From a checkpoint of a small transformer trained on Wikipedia.
Size: width 160, 8.97M parameters.
Architecture: no biases in attention or MLP, tied embeddings.
MLP neurons of a small language model. Each row is named by its layer, matrix (gate and up: input weights) and neuron, and shows model dimensions 0-159. Each number is 128 + 32 x the weight over its row's rms, rounded and kept within 0 to 255. Numbers have three digits each. A neuron's up and down rows have the sign that makes its largest values positive.
A block is one neuron, or neurons of one layer that tend to fire together. After each block is what it responds to, as a language model described it from the Wikipedia text at the highest values.

L10.gate313:135058079117087093223099068133099109129142092138151139121129147074084160108099147120132098139111091080113115134132153135116139153182114136133144126096159151125127125110119143076131121134116111127078115062134135126167156143091182151138102153166168153100106131138129186156140129197098098135109116136062035139158152123131058129146179052107148167099090139126169130157136141081113155148197121095101086128161112067121183161160192165172121149108133165083114130123124154094085152169070122
L10.up313:085164183157104183168144069183104037154126088102159089149122164113098087137129116139140121141120145152159123152151152147114063131162061079139120091137190189099068106119125136114113134098125114170116141100106154153136118108136219135139103160052127153166073130147164151113107085098089072127101084140123090096136065172133136149128178113089094152114133143099156159061135168097163123149198149151103164104120130091071109123111136120117144092116100134100145176129117147145166123094079158
L10.gate463:125113041131028099103095158145119121126068124136093124092090107126062137145169122085124078131139160138180079175177138132144119143142097092141086149124162125076153160103099136137139107109128168167221139076137132135141144130121117144126127146105107058174164149153131147117159047113091155059095178134112187129132090097100148108160164109153117091099132135193147117132162148110151180189140115163079121097150063102103104081143128121072170142087160119130144099134145119103119174137133138
L10.up463:103118143159086101123129084168095070186138126115060118124076149140126134147150132151151166153167112083134157143183100165168164093128163159085119134138184141103180173142102128147099022136155090161122161054097149139148176135139095142128122120145112090127078088100138107102101120118127124137093156195106127133177187146099055157169164158116133134132121155068170107176100116141094150083183098090130080147170109136065140095128100131072142133128162128084141168145150196127097148135091124
Responds to: Pipe or semicolon column separators in Wikipedia table header rows, especially between repeated subheadings like Apps | Goals and Votes | % | Seats, plus |---| rules; weakly, mid-word pieces such as hes-it-ate.

L6.gate103:167123082176139096136075123120121131118164107136120157153134064113084181098157130122129132138160139134124137117107119153096184175075139147072101126146119131155143095168112101126121102091124166176109123126068089150104070079135107129053089127087157189179165174177119044144124124102122119115120134128140054107108096166192112085091126096110169128142086116131144057075135212146163105123125127076091056137117118137114120158125105153125116162138097132137166085182124139122149075120180182
L6.up103:151154081167150095069140079096119152135121130147121132114147121062103136172073099149187120148127117137061092142074132041079137125160175146071125105142158161151148112099127054136151116154121059179073135164144143159142149171057173141089102140171120096096121119142046186139117077098160205134147091163088149170133103136118106141143176142120096119122144161093175122109192126100109116157126079142122101096134179139122120098125132116145091138090108088150147147112153104138062124125161129
L6.gate210:135103150139149117134144105112135174100087185165108166151112100102096046115130184083114128119103202119138120095101124108116112150167070146117154151112197142169109160122173161166178161111138126149085136180115171123118122112066161138113130153099126120157143151129140125133179144156146071129158137128127165116155135125099100155102107109158182134134115087111083214175209160185111119135126139124159138108109121118082123150139127100137112106120204170075181135016088106173158096155097087
L6.up210:109135100123129152108186146128195129141115085096087103158091095124155125116153163144221098114096087113099091170158150108119137095169168101141114124124154140112097149083122093107062151133139160160095132116150127139105126075089125065101134127132152119146096166193209145096145145113155093128109094156137105155119125114136125072153123127132120114117105102087094115127120196171222150123114163107201107073148076097172128077094127107158155186088108113068146114118087127177195194130101144
L6.gate226:180148141179128166193165127151147224120176081152118126149123161111142099137154128160167153183115142195074125127078159076115124153103138102125204177118189092181188123124102124106135152155158141169165182134091091120112107169159143120149121139163168141073156149146163114171102108182135172132119150111199133125149114145125127108160116093170127118128109106140152132069119104111181178102139142121106148138098164139128154145141149117137148159097087121117205067215132154123109155173099165
L6.up226:125122182167180108131117125162107155098131113112073098110173130161095146134146156124166086123113120127019169131192127086162106157186150104091118201150117170124163048110108101158123072092132152163163078104198162077173063164129091133122105129128126149126164151072131139112127113134110093122167172151155151039080202176129118084123110117134120131094107145121133151127170135073107163084115161142098132161133164145129130110097155159094140104112185124110138134108145166182109138154120120
L6.gate315:113164156090101086068120137112126165156143121153148133141092098098111092119121085107109170142097149182150118068141136135126101083114093105174125080131180081149118163126126125197163142147139111139175118102140103168125108146110123124139070119118104113135081150131125149185117117091082177089088145102107170122124114187167060076170151094156113094089102135098183155101188151118133179133074109132167142062158066104114139085110106150079114156125167158105147193109105150026059152113140116
L6.up315:107206133174060096101092161109132125116077078143149102128165132096144137121176170174141118090085115139128151101062143134127062133113130165183167098108164192159069143092142150151169179120080087146125114082109144090098089052159101091163094095125085131087099169125162058127143123123129146092091154096088118106146074134164099122101158102154178123105133094105144147125164123095140160135153110134128187118131137119114161024143132150147157103104205157147138097137154120090121104114147136
L6.gate450:129114184122156159102149156155187148148124118154141139162163100130082147175187128141133183074130140123138162099127129189142131144125142154132119121157152138110155140143091150139133197108111127134160119064107116118149045101115132166100147096146115128124181127177129131137131112132125146072174101088159140116142104174160114112065082091121133158065084166052153167139126122032126146089150137158187111132146161134201112104167200136129175167113159111117135114102120151085048062063125121
L6.up450:117117114083180146101094127140154122082116088125091130180162106120156114150122130121086100068110114139082126108119098118119161128111234138092093078080108095105100116108130122139121159101096114124095162095087154113128109108148080118104071114156067143097112117110114120061202115104120120079153114142100106141164072177138118093147157133150113104103073160143143169094094083075157113137147153212153101134136156096130053020115113162138129173083098159124124071107105147154091132155082128
L6.gate580:104107145188146092135160112087154170138137108162129065195186143133118081157139136056178079149106129148097078118159145107082143154135197089096058121165160149127123071126127113113101127073089170119124152173127177129147087105152150091089073121128074155110153124167160140106183096101120152154113134132185094161161121142112074133209109118095129099143128100122122119078173127104099219117105131133131126126115055088141109107107129141079124157111122114096174099111149069112144123158078099
L6.up580:159155174162118120153060124086138159059119076129145171181128157116093100109072144160165117132129151146123124100128170106153103163176152083091136108115143157103085127119114136042136123115133151175077086052119153208100083065087097109143138134103081171105117147123121134136154101115171146151149166120134119141166077137092076101078089151112129124133113082138122071178152132090146162069124161135083071103101103070104123167124094121109097187126097131154174118135104136167114101131158195
L6.gate598:098148169137145143121171151087152177121075096162124116169180151111136102141152171153250121122150095163093145127121145166100168134176144109109144188111208151141150061108117110136117167099165190161132136106133125115093117153148177124093106164185177126107111112118164169132217090156161163143196157152167130118156104128126098130167154169132110132155151150142115147166176097111143123073176175155124130166110088139130118183149113127151159140113157091154203132147165162120090176121101138
L6.up598:149223139135137120115116100124174131066179099102112173128123087129071084194157091078095114099143084151131158100164100082152086173091098097075114152123101100179147120100114187152119181121109128148133096118103142103181110134138183133125098054139110112174109118147153108148104140177098116133114196147097108122083139107080104158130099114140125115153055053118100120069143104102168120119128093117165204142118146114129147072124180065150131106132095140102118116153175119140120161172117175
L6.gate877:084071118150182107144147140190146141172140161153174189141112110114095150104176197122153121180135189099139106085069178175114161172220170096099165077173104119195121086110076146102116124095111133153135138129114172118140145110133169161080168128133132157113139119169122111135143152098101131103128125125173134112163120100124106179091140124127168164133117181122159134150211130136115155068107130127139190154084115105172184046157089115106135170118095135137170128169088115107151122148135117
L6.up877:095147136144120119133136082147108164143152108155096131137127161156187140098148133140165159128137192178124154119194136107149149218118115148145158146072186158085154112174064190141146127178097164142081163134063144117111118122126124204160130135109168133093080142112133169159123093190184182138134165136172131161162136112147100096141134135124141143109089092166156199143127164048154105059110188129082140125078150122130163159094126120160140124088191061121141125124128144100141127160099148
Responds to: Coordinating conjunctions and contrast words starting a new clause after a completed one, mostly after a comma: but, and, though, however, that.

L10.gate403:104077121156119098099157089155120133108105125196143115135156075128154157122089094179120123103124176118134133141106178142120140126139117120123070131185076166151133172147135183179134169185175098134129145102144162164026136131140118125162083070097156069111124065136144074120171132170126079140099107148208147102130124126060105119103112124139154156065174144156108078101141184151163142107159099100162169128143069094131137130132120152086123174115100167147074151089126082072137177139132112
L10.up403:110109198103176173127139080154186146082102166113135218189106127096100101161078173128067155141141139126137134102143146127097113120160146106095144058158154175142095105095099171142140169140145157122187129051134220138129137160098111146069095111080062149157112128106114122129157109137088153122081164113099074130179136103110172101130133123181095098146113148137139114130212145119144123090099108107127132100149127159148162084126120095133101122148105110064183122110089119170096075118139099
L10.gate551:129076094135133113156087115152189159141112084116148128150192135061098146107110172114182193047139128093147168117112160073084129173165139094125108079150106189102129191178123160178102130119210155131137166104161103127089146142147120111117070121134103123133136171142176130087101098144125063160126094154114114173178110145099125092106146176106165173157109093125144164145162183138134125142142145153109098102132135110164147178075152112130133183085111097140084168165086120120137147074188151
L10.up551:098090171167116093112129131098092199123106121132150116137151115112120085150118139119113120173137138102104198136173138083111173078155185117122155129129148139164156095143111148098080117149135141126106037081189179149112155152123136159132125152141147145154099154112070066187110111158119155099109132098194120109168119142142187080093174123202087159121145133123089149146086169097176181096136084062156152077101167126148125157138120124151130164142112140123174045078163161109143094106115189
Responds to: Subordinating and linking words that open a new clause mid-sentence, mainly that after so, argued, concluded, plus where, however, but, because.

L6.gate16:169151127152177083164200175193096090163069144115105127165090156106143146105139149103137114112174068112139063135151056141153106188175045155096154113146180130133080111114150114148137128116130113128135166163110143115140102125138117159110077153126113098167119090135179138101167099169113048170107133138184169090178122088161136081075150122126142137104157128124125149088138142140134074099123106142083147052165125136104098145133105095089117138094100183107115104083108158077088186093148121
L6.up16:150121131139112114149134144092126122139113144109087115081127149124093102088150106128137097136186128127134136093148140133145152108134070087120148088100127141092106068163127086138128142106073117064104093152192091147080150161133185121127118151080172135061130211086144061166117166126148091116131064137133079102136070181148128166146110170089131168086120127089140199119196125132151087115130138122114087115105088046129118082120116208129110118167087163094164167147075133154110075167099165
L6.gate57:112100204138081146134184089136107089132121184133078146140099150145135105168165132110144137101189137143068182148162148156075167157129121093095139145155178116092117163115156105154074179162095180100119108112138160127091161149107169106089081134126158122113082135188135151091103146125089104092109150183237109189115143149134109148117133125083131172164117126134155128125177116130147118157130181128063096177137139103117083117106061127071114156117083066066134105131177093131155118138105122
L6.up57:206122164078150147169125185097091144140151148170102160135139144177144136148110150151124126142180102235138065164081136140116142124143144139112132119119085139149153132085124095154093123161098145144136119094166133148205135102153168082090133153155065153046172147135175167070130185184138074195112136140109147141129111120124139117117106164145162131055119133132093103152184125157103109114118154149064149142187146132137105121222143126160090155106161130094153164148122102123150081126153131
L6.gate177:144133109104115128182099076131089102115165143168144140158113141130144064138126090087097159133174111107214142134127151141199209152174165124201137106120121075156126118143123140141089137115116111101129104166071123090235087167092150125094098122139185086134089169091119167116188106123115189175167136153170151207106124152125125142106189125130156130087093080082122140167104098105117147111118126125084154134137167118130080095134140105120125160140150129142164132119191103121090159158189127
L6.up177:124168165156073173150062157163184120114159188135117128091099121154103154094163091117097117123126159169089134096133161156127170168108123095077114113100127133072156168172178115142089163076180114126204146195139119161138120106096106118121110083125163115117120079138135107139128149095143151092077117097122118152197146117181156151160159107130109116156065117118048157147179117170163132199149188162132133158122147127092156140167100112079127088044122118162116123080114164175146127139105149
L6.gate186:142092112152166133145106107135125123200090177086125127106182113148185095126139180157055162140130159117142180093123130134159142149136103137117166141141147187165075078088123186124106125130193160075063129149152092128105122201145146163107075171168082125127104164152122131148086172135144133127130163184132114068154141146173140156127121086162133153125150103115101152158140060167131114069133131185137114185143130063104138132100134128041134121043115127124173158139131174152091143137105132
L6.up186:166086111125111196176086121134158114125169117104133111163119110126200108162149146109156112128106181160075124108205167159186127114141128088084125089109130106136100130175163136064101129066124130135158136088143174102094146154105096186178176146143150143155180168138111191159069098180094129131166058189130174083138150143140103132151135093100164094107107074134131155141127080165140147122150136092148124123145087109092134133086131064127109126091122148102157151153114183116065137202108090
L6.gate221:144120209161128126129175106145082149146180114137099167151095123156159128151157136169071152127136085125137174125094159172081134106128117121181142075111174082095099142103174169125129161196211154132140078143125144127109172197090183136157135163062136179156136142140141140118116128143056135177126120139149069151118128118148167083130171161142182172147133127137122152146177159130137086157096152179124152158199160122109091133159133101137109140180114156121113171132151111160068126123125036
L6.up221:148091080154094117159178083094114120138163088120164102166112164129071194105213117102085137159093110173176139112153143157101204134141141121156110175138082094142133098107131154142146139087170118076160159110096119116201118170098129095125124134102104093130129118161125116085146126146123146100116117129127188137105099097130151137118128076106087129072125114154175232153127146119132138133107081164057144119150199068060162091121085076128169125105157169123124166143164152116087171135105131
L6.gate466:112121147171105118114117165142116105125147101093111204141141168165110133093160112054135129154156161149159148103139165177138164203138131105099171108149129132105117128130112125141112141170138174086183160144143075145129095152047195112102122228185140136168113144139152125143129133133145152152166119073136153169148055098158129143138153113148162067137123139116170146119184112176104080159116145147104117156137198112100077109186097110137154179130116156136165148144167188154092206176128109
L6.up466:151095157116139127174142121068150156108141067186146120103082177119142165140132151165167122132107173104152095143213036119073077097135121118186124089097153133108113182110105171115122180073130156184143139109145135122175119135084149118129101134120123089114153110139088127098175149181149155187103062103115146168104103095108147058128133103128095125124091150112121080105106109113108189165066112102148095138124167147147140103039165091144112166073128113125147133152099100115114178079154103
L6.gate484:107181135106058122121169131176079093174157139139077129157175143132210146119118161144127119150158133152144159140154096129112150132149090114084142187176224173078072125100155139130116128154122133106107164119122143174132158160115150140152125156136135118086081173108168129105063106095129118135148183113176126174158160181161099107058140144170150107146120141161175136149155140223116151145112180097095143064117155098134118071158104114186120148096061157107132129136134169104089126109106095
L6.up484:162150165092127114110100139101136121143112085226164119125143120073130199126136105103096139133166141164090092138165093122118144095147179088134103150138120210094128155154149109163147142089122099105143119089124166103158108181089184124125133158127145136107139155106174189115131139227091094118155157101101168164176073141107120147130131133107133106137075132131139119076109109078092138144120105177105162104137143049128175161164195099180149119115059153083134128155124115128118167224118127
L6.gate545:143142151124126146173133192134215107129129090154089175140143140224141149135163095167159164118154115127141168160179160143110194206133154151107192118151143102174165113145127195127148146161095119146129131162186129138145174177099164116101099139147112160163116109159157122104164121100150131116141120138089106072160161152085092140094140155175115133163158210197154138119087126178125168152150148164123099071113117074102123156178096141069157072115112176133152137109123146087160142158133143
L6.up545:110119131126158102135161183183139144109120110196175134128188173138104116177141124124136146129150151070057116136107138100164127186117135123036151181111098135094166143170189099135108123094145153171132098163098151218057132134119126136129150142160110161115146151106139093170136079107115153162132174184195094086093150135140110150040133161117184094170156120108157105098121118109137102146082134124089173116081197121120090123106176116110105117101123145203106167110136175128126121128132107
Responds to: The pipe right after the first column header of a wiki table (Year |, No. |, Source |), plus ordinal suffixes such as 18th, 23rd, and "appointed".

L10.gate13:136107067169184154120103134132126168052209150080121173150074136166193080118129112040147125176175133112116118144126096101149157102128124154122139112131135067114109110067106145099085099117121161143164087185120103121169132165195044171140111144098127147143118115132081130158167135098134090143163094071128136149173099126146129117174094170130073141146084070149132124165126113165089123102096134161160141134160090142151153149100144129138141138168091154100166095164081083096138185148131084
L10.up13:166113082127181119109142241092132164065096128140136159100131171136194132167169101135153124140127108159081134037123085130159136170127150115090097106143191120126109115117142151146101127141080167078092112153137109166098168176133101159157095181117101099160118071120145092081084164160134117139113154144106191095133190098113123109146070149094131103093155080158115118209126113119140088110115182158141104114124175118166151097098134105138126104105136085174114169129123078167124173083150149
L10.gate597:140142077065106084193111192140135165085125133143052179146104145162120145096088130164124136105127088122127140144134068080120183186171126147100096150127166094115095121147193144061118110172143104151162110115114160116109099097080057121110123129137126139141123171131090127119134140148104218134136193127142105087072125129165093134176123138136156160122074125134094101157089123140172120197088090128151068150114159122136132137170100110127079210094134079152147114124193107163165142128105137
L10.up597:125153131118156119183152147122045155117122128109114159147112099145160141150129143132119174069097109130084126165106177157082164086077092166173046112134091081140077154140119168195135135086108161123135128159069141118126148156158108151124129092128146183136132111060152117161120119139158154130142086105138155148121104068193092117132104121163157147128187084135073150130127110110085111060109150133161127154128133092096108178053049167134133120063128129143163148076157187138097174092099098
Responds to: Opening word-piece fragments of longer English words that need completing, mostly after articles or to: dist(inguishes), re(pressed), ext(raction), am(ount).

L9.gate177:073133192175126142169164083102159153100159054142122142114110177169185130092125121101169093075127116140120118157141088090165195161098136100129123123160104149126154198159143171150050158129221180152118136134115109088090154118119127128087086142122107134119091127163111167098193068140155103124124124059118149161136104106103145116094144111091105118085093107113172114144180070128149121116077192159136113158115093119092097144098125163102123179104139128128105084122156076181123097184128121
L9.up177:143152151082141122097106108164102101160128142087149110137163038120073137148127114144095144153197161157151170128123118102123114093128146094115140115079103115037160084118114150138099087141101172144177107140110162105082155122155165150128153092149089176134107114113140116138179092118135104134129060127132139128134130159159079134111068101086116110079097161171143204111151079150180138088123104116098182158147141135091122146132081132149104122061188213122166175148139206142115165119060117
L9.gate250:080175119159116074208120137177053087092169110162093084087197106102123184153152093124118108128161083117167147147066115175144120132173145112117115095140182111106161148115105163105027077128170164149090116086154170149117158175094134119100111133099119146106167091118120186103106156109082149102077073175111108174192135137207113121110107124126119122138093155116108130102156145123132134099165161149089069131193092128120144144134093114127142108127147107137113132088167110121105091165145146
L9.up250:122150127150067202129132092128155106143143117071111145149125141156124176081094133107145092190129140075160127131144101120129109106110109157145062138190151158145114121086099216179131139121107121169105130083097184163171113134106134157102136177139104090118089143126113125080122085142153156073060099195154179161115103121096102138137167130170130176130107069058151178133146142096159129130071168137122189084123184144094119091114107111127036132117131162150090172121106165099158135164129120
L9.gate251:127127164165165113132093114105122129123096080119092152182083153156133095147065166104154110143163132141118132184138124097187137178117124154133084130107124137090140170135174103126090079148117178137196090134094104118111091078095151151127181126125125156138111149102123149099185123138134149095120136008152125138188117103126158120141162105121146116085151132132130160093065129180136131185112082096178151124160174122106110190136065111134154129117152084094104060162139113121030180131116185
L9.up251:139185170106117108164144083170079115064147082097141159141114166064171165137132124119118098075136142089133111102108142121140085100125142043094100168178172153093148185113163184185147161149150155087093114116159163129111113133131108152172127082136092110100149101100163148096102127204092114185133106090112162150139188171077157157186093129078090125115114131120121187129124124142105157137089150136103132162161148076123121148162118173087050149160132128115171071144197114128127125162121144
L9.gate512:120132099155128102135160162145127145123170090114094062151078107138095085077151160115139104142146153114163101140216085116165139163135204119150113059081152107099096139095104123149154142123112150113114054112083091127146134150145124181039102165164162128170152125130145067150184134085068116136076112093161165117138095102113166156129085156088129141122103136100148088130092112174136168151167165194140146175184115096152101098134142175167060127103108092101137157158150090133127125147123077
L9.up512:095179102128138166155165120195139168141148120123084139166113082180151125124111114088153110112156156127079094162175148205147218058102052056096109122116139099174121147152162120090111136105088155075090125075113163105158129116119179115115127152162155159104145080097187130087176093156112125093092168146152172165133194134131139131162133091130091108125137151146086037163112145142149078116145141128108092062163100109106095167083132124148141157124116163098131127137128079155101145140138133
Responds to: Pipe separators between column names in the header row of wiki tables (No. | Pos. | Player), plus == opening section headings.

L9.gate114:097098203123156095109132088091134182171181121062131142104100081137164123155180149136140148074120164126118106140147086088150148102146086113123153125132173140107129093144122109113117116150153148154138177086117148150131172156125099110126126119094023148136115161218144146167112184193088150111125066125168115115135063145131089144106116151128119145155137121140101117126091104088182139111214143100131093084097157148143138144092158121148131100126144127024155100185095124075166105067146119
L9.up114:179121106122119113097079181156159135148201141136116112093097106092079057139151168160175085106093129110165133116099117125141143139101180142084098082065140082139078180109130096102148149155104166133129098021154099141102062155051103147124130136127101076111114111148067148121136125168174167134113166109091092120175124085121176155126138133118144101211123111093153131120183117119166164135052140139137103126113130134111196130153141161114154106141097132108185142156134107194131118145157132
L9.gate402:106111100094176122114148133109134154172146142134092137096048073162093134118145104163140149108146122189145129113114084142121167110106083170122077154182177092105076118093157200118107167111123125144136132154142150143167177140110132150102109102069157116175106128125107084133133150171147125121175137069139091129115141165142198140092137120104091156145106145122069132216074105148127156129141131163010113174129143175170111152096163085083159151151067152109143126154139115094119181172163159
L9.up402:120188153094097176155094110165105128139161089061117124140101107126160138177149108093121108131130183090162092138107141195066158136176178082080114138127115154121166162117153070175074129134079098084148114081110100108099114094122098137167121066094124162132143146122117154155137146121160148159156160096057174112109086120116153174176188105100146154142111099130122213172145132101104076088126099133148094101142179194131086134118124156132071120098151118118159170165188057134141116115107129
L9.gate807:126086134140193113077134112097120136158120132131117160112105134168100068047116081129164118081220157138191065131126073151148137149119108188135157136113136164163166119127137099118124166152120114139153122118147161175056153168119083130134165144155135080099116115098131091082153118143135109092202124111168044202093106149151134120131115116128107123188097135140127113095196160068074110090099113134100093147123109146174082181165158124167103152159186133148118116126148108173096162147109143
L9.up807:152097115178120165130124138114105196172076119130154104092117108131116137138112103100171127100159153132159085136121088099149086060137116138062183101133119126105133142170178119173132175107189106136169160125151139125104109118097194144133150218136110209104128154111185163092088106143118120140123086135205101128107082159126134134167108061134059122189078185111118121108188106142135138134134103099131093078136098106197128145123144158147145107098094166130186118077114166117186133161105112
L9.gate922:131103133137118151128120133135103156171121117067137104115153126143084149127159098157065124107114076164144137145132061123101153153159091092109128177174123138108110149124125155058119114097174150132098148117179139216117143156130104136114084059096134045108096160135142101105160115091139106164147108086146105096195108125112168138136154117014124112152154102200140136110086151170096150121200147113127093113124150159141077096177136157135089136147121211188103112102151103109081078132145162
L9.up922:093162209148159164118082133169161125166111134095159142096172197138128139089118093096100090114087092121074166106173093177089165104098153145103145145076096173126102098145143124148089066090136156139120153114140096140104100102135130156129129145106100120169102189095093153115077150141095100123130116105114155168100050139120155132128113089155133109211212154176087120109127147155093086150176088115113104149091062139160082145101108122191147101155124132069139160109113169180118114169094121
Responds to: Subject pronouns and contrast words at the start of a new sentence or clause, especially He after a biography's first line; also However, but, though.

L6.gate264:150168140171173142167114156123143137133098121113152091162169157163158096208214172066146154014083094096123128108142130127171122072149174123090177088113136091158145113117110141103116047133194136143099146093172137124121088158067088139135146179108127138104100147118123159074143154154102150123155161126164056141071170104178102114137126112146093126170141136124154143145153114104142169186149169098131165141138130139103121150135122152156103187188084076111126128146099155102124113150112145
L6.up264:110124178182130125102117133138111164107126089136116095086141139096175104119170132093133128139136128151078099117137118084143128187161102106144142139178070093118138110129080124137122101100140141129115155150086118085159082106157087087145149186107103040196142115152106152078105145101131123049113140106144172152116093113223121124077150166158130116132093107076136123129117156099128120141097160160205132115145087121112162113102095167167102041083147068158089127116128097238137132159110096
L6.gate272:179131137110114160102153114138122123171100103142124158159178115153102176140079158138112191066122129172070207101200088120185139112175110149119123159066142181118064067116139079175064139139152165094169149143125166146125116172163118176170099104151141125141141104159192112094093140105078137140097163106109122147170095161187113141097128096095143146158142136138138106146176137116081213061103153115102116144099110098131158156169146144155116157180139186120137124088124115153146140111127087
L6.up272:129137129158081074098130054108150153141076172160210134075106128081092117163151126148207130063118113117070119124098112101163114117100079094114152078125080146139088125126071077094125085194175144166174121191153122133180135120165133136089133119105128135134180111097115158105126114116106087101144105125157072070155077116141085129179118117121182122127130147215154097113204137161073146099127156123147170149140161118166150140115157166116142117087099127112142144157105110182122129145146149
L6.gate310:145159177090107148098050083124088139152099090136139144116161164134067099125075208042168189127090134103148167101140100154127145122145124090111068126154139115138137084116144108142137118112148133109105175206124131093113112155150079148117181151113155114118167113140072096117160142105141068206101154110184127153124106104151124097142141062157056099137150078111082083122100128138191108178097128126109111123103130137145095107108153156110196078074112099137146113134094102164159079132112114
L6.up310:098109154105106199123130116166153119101175147070077152077151161148172147149149159210121142134111083146144081144137141110149186141109128086095151187119099114171124087092147135194116031118119142105097159124163188172115105107159113051104146134137090124085104174157147123193132116158162118089165128118165098095135084126153170109111147139136098185123152108099107170134168176142144148122116120100071085159109100157164104163081160119147140150147142173102155150067065092112102098148130156
L6.gate401:162151174155128131217149076100059113158152138134158119145186122172121093133134145080087144160113133148120122137158100145162165083151168116183121140151147128071114179110108114141163074138138130113092166157074117129126170131108170133144097147137136128109177140136080144147107101123100206104163142112144144124136131137144152120138135090138125168083153178091126182123093138106154109132140092153135154141180078150206165133131080178148193059159149046084165117078189179137189101159135131
L6.up401:172117090160133156148121123129096138139129102091146073162152173158103197134124148170127103144188160140162140059119078139145189170095186116145169111107094141157119097127144130131151068168139100168122131151140199127155185163178117167154114179127175121148081121115128153151088104109122153095171174170098121084114103148107155147130120147127139091119175171090120178119145134177209132142120129139166147164165128098169105175122111162166128113159138093175115171115163161201219168115170107
L6.gate541:150133232079095124156099233150148159168155131155156095159155141097129130116095185066139210052164138133117107123122139126151149118135124071105094248135154178112121134158124164139113151116077107113130086131150135113116107127157172119131164107170152133108170131168154133128144124116098178162087112104114127115129056155170174144127153205120066161164111168126133130142127152106122144143105179130115136128136134094189073126132109141141172098122105143074123165113142143155129124128121178
L6.up541:130151131081139089115184144152162102133106148186133112077146136092089075135149140146137190145158094089185085077103100170124150106117207169143155099170134134121116076145108135170105156159110147134115111210136164157086113189101104150169146109067145075123089068132111177118134111063066151114129115180087153111162099080134149100125169133097140128129159061126089147090174145138142101099139174097156202153136114170107101143087132175116105111167074142149114157134129131132126178100161155
L6.gate595:135142180142182172190112160079170138069066148113153103124113111102129171121159212142134127136101161108089159089181111117183159114186167172108137156156125109091100099160141128116172083119158153141193100111137106109172160113116098107167122163125150169137136151103106113196099116114153128117171128146108168162183128158168182158158117146174167141156155155082105164143110038117134125162070175142056151112124159153095157167172107172122165114155112100150126130103096151155167147152148090
L6.up595:087120161126155072183172181133112130138107090138101093118131161112106082123061151156074152077130106128189096160133111096099125169076128104141169136145088081085105208148076142146127107171124141103077140102130138176126071135096114065068086096130084131145127097156100176152121105157106082124038140093146124138180144138112070112105166164076105111119121115120151134152103135177142155142140076130126161086116117125081121160124123072152172151118151132172149171098088119135113202107070139
L6.gate619:137186130176150098155089167125172123150180158189114169162167157176129079161105106154116170136124116143092132164138070086165133098189173114165166188105097122144140186118097115138167136112136164133137152164127111184176166154114129173095116110121115143123122081151105083086159163127117087106129151136123102134142126088102187104116108167163203137196135155120139200086116093101134120156168182103126130124151127184118159102124145141113141052123124134132081218077129099162088111098075135
L6.up619:142128142165134125135099156112156139137090183107126094127103143155202128111101115074178097160153130139115048147171133175180133163143129115175100131174150128121089138134161147133066189143132091130187159188123122195109110184143090130110102130078174106152105160135140186117168170110122157169120169089192103123076111115124115107139141134125125112156137163117155055173114114146149139105124096198098108085135190098172166177149157105130128146155192140144064180118105156151148163153195135
L6.gate627:161075128132174147205147128176069102152091186184127141112214101129166095130155126121141104113124120114131068058140114138162154142113118118117169077147220115085141145111130167105182137089116118168132133103134079200130131171117138089146144092078071131177178102170043158074149168122102040146113121133143113165098143158165152151130149165116121107094172128154096117141142148114165177123148187156146117097156109104132147115145135176158150128122100102102095143099114106127166151119110116
L6.up627:144183130144124148155098143128145135116114157114087172130155114117137101189158093146141121068129102141130139131188137087133136159130127117153085054162171068106153121100089107131098121105166190127192145122146123139140133152123111105069073144099102077138174114130106094114121145154138130129147105126123029144076094139134185109128105070121136131168193137145132120135119108107110089171089153131202024115120155170136103158128126111187130124183132145077026118111166122110169094068135122
Responds to: The opening "re" piece of a split word, usually a verb right after its subject or "to" (reform, reopened, rejected, reach), sometimes other word-start fragments.